config = dict(
    n_kv_head=4,
    norm='rmsnorm',
    init_std_qkv=0.0403,
    lr_head=0.00663,
    decay_fraction=0.638,
    train_tokens=513000000,
)
MLP neurons of a small language model. Each row is named by its layer, matrix (gate and up: input weights) and neuron, and shows model dimensions 80-175. Each number is 128 + 32 x the weight over its row's rms, rounded and kept within 0 to 255. Numbers have three digits each. A neuron's up and down rows have the sign that makes its largest values positive.
After each neuron's rows, "fires on" lists the tokens most often at its 100 highest values on Wikipedia text that the model never trained on; "fires in" lists the words (lower case) most often at its 100 highest values on Wikipedia text that the model never trained on.

L3.gate440:124151081145172151106110130152101110142121119116072170108121098073190133087133029172154144097127111176179108143109122150111132120147139152123133082074115099112145159049169127114140125096149094124154097191151168091121135138126041147089161127167142165092155129146116158095142129111060116188
L3.up440:116096081160175168133091120092186138185116148052120137114093109131176137158110109195136089089095110085139064113120081129109196137073104183088094101105162151053159091088114099093140160128160133163128145165118104080161147168120164163176161176143169151162101158083097182114123128120093079158
fires on: " only", " no", "ond", "ont", "oll", ", only"
fires in: "only", "no", "bond", "font"

L3.gate700:138125131049076118125082135083171084209173141068045151118094121174134130208158111140136168112091132139114146136155100145129149068163088133140138079096184137144090109150120115177065078154125073109136124144158140142158112119174121166125159076145103165155130069194125143092114113121083123107
L3.up700:061101126144114082122100170104110124073090108112071148173165159181125200162115078170204145114121124147166063178165160159086174132103097136028155096124124134122165083149155122154131114188099074043136148107140127093113153100087156108164148115149175171132197108103118149136125112122137105170
fires on: " who", ", who", " of which", " what", " who were"
fires in: "who", "which", "what", "were"

L3.gate259:136120107182126113092082109076171122190142082131083197076146118144091129083149145126106116109100080084145134083147164154132142173121133089167108163140226090141094130110158165197064124177149153139159175142146125137091148165120159111120147098088145133126072152077129127103115144150125148074
L3.up259:103132174119155185108112161117152115118151150177122156133072126047106103131122104165117083165105134079143089097149154124177178133197089160122114139115181093117079070159121128190099091106129167127096118083146160112169130133125121055119108114119117175190155126064144133146107122151155137123
fires on: " can", " could", "015", " help", "013"
fires in: "can", "could", "2015", "help", "helped", "2013"

L4.gate463:108112128116118083114145164191112162142136101107143140157166148152104151084176097102129154067124099132215079143086076141132128089073121091152164118146123104211128108142166157131109110186147153163152111109166121100085143093143144140113075167123094162141129133111173118146120114137113160139
L4.up463:129097143083150156126143112141171128090164186158127106103144141117137093116180111134122145135146159154180141140086142128106110104066085130118148128140162117126110129079162144215165178164143111195120088114098154082141119123139174166147113147141115069114107166067147157124156128078092113108
fires on: " early", " later", "ly", " soon", " quickly", "ater"
fires in: "later", "early", "soon", "quickly", "further"

L3.gate461:173204098061137106122163145139167083124168073157141125169115125172105140093099092079115160148132148100069166107132100122128079110094127162107238146152072110126104152117140082135107143106122038085134147136181121130169125157124096101131163133139135130139099181217184149160080141146127091165
L3.up461:188201179042154122134046123121093174138109126134100126199139101159142153135107122127173125073144099162109154087071067075152173150075164122079167128141143093115160208112131144195124137068125167196182109129130149105175126142066136073115147096175105178088070199169088177118136142092173079121
fires on: " National", "| Party", " civil", "ural", " special", " Special"
fires in: "national", "party", "special", "civil", "civilians", "congressional"

L3.gate402:136159173082111069115116133085062121085166113078147107090109112164173072080135131125145161170126150147080101151113126116127053130132085161151105126115137121169112112116165137159109112129128171146103099125152116065100160081128071143175134163148086118091146110153099095147146089096128091142
L3.up402:134091161164071103137163086094115093110095159155138120132161185112123109122174106143133129088092129111114113173123143130146138160176052130111096161154144153163182127126144060105099117183128127119104122127110139115114158125102147146136151162150134170110093145132180107143118155087184128131
fires on: " father", "other", " next", " mother", " home", " wife"
fires in: "father", "home", "next", "mother", "wife"

L4.gate29:108145136096098150099126106134141073131128104145143095176115225057105109108137140154113174166150116081104104169130095146150120076143134189123163113127071092120154164096123141185090086124122152080110131125179145100111163086162082129072087167183149135182155161092178210151141135168186138208
L4.up29:106124155103097141061087175183130155082153132093123106142116104113106159129125096110135122164133182075112136157151153175143072066115138094141099144098108071142122181090134121188160170068067132170103090115183176135194060123123174196073137123145054152191127172157180161147117133104150119162
fires on: " South African", " Australian", " French", " German", "ian", " Indian"
fires in: "german", "african", "australian", "french", "indian", "russian"

L3.gate49:116074098149160107108135151105075138107127141227116072073131114133163158109143147139142127176114154149138133091128103109120098025179110096147150115144083126151128157178111123217108097130149148190084161138117136127135109145166163116163085127147172119088091091133109136120097158124123093119
L3.up49:191123135163118108141108116163118108118162099165138127124128163097106123165108123148184118089102093138111094124074104139108160160127106132218133078165080080140155108120179139123086115136072119138085150155078084091156165110083090101132185104055173139111179112110146097137172172109116059176
fires on: " made", " named", " given", "red", "ick", " Board"
fires in: "made", "board", "named", "given", "dick", "has"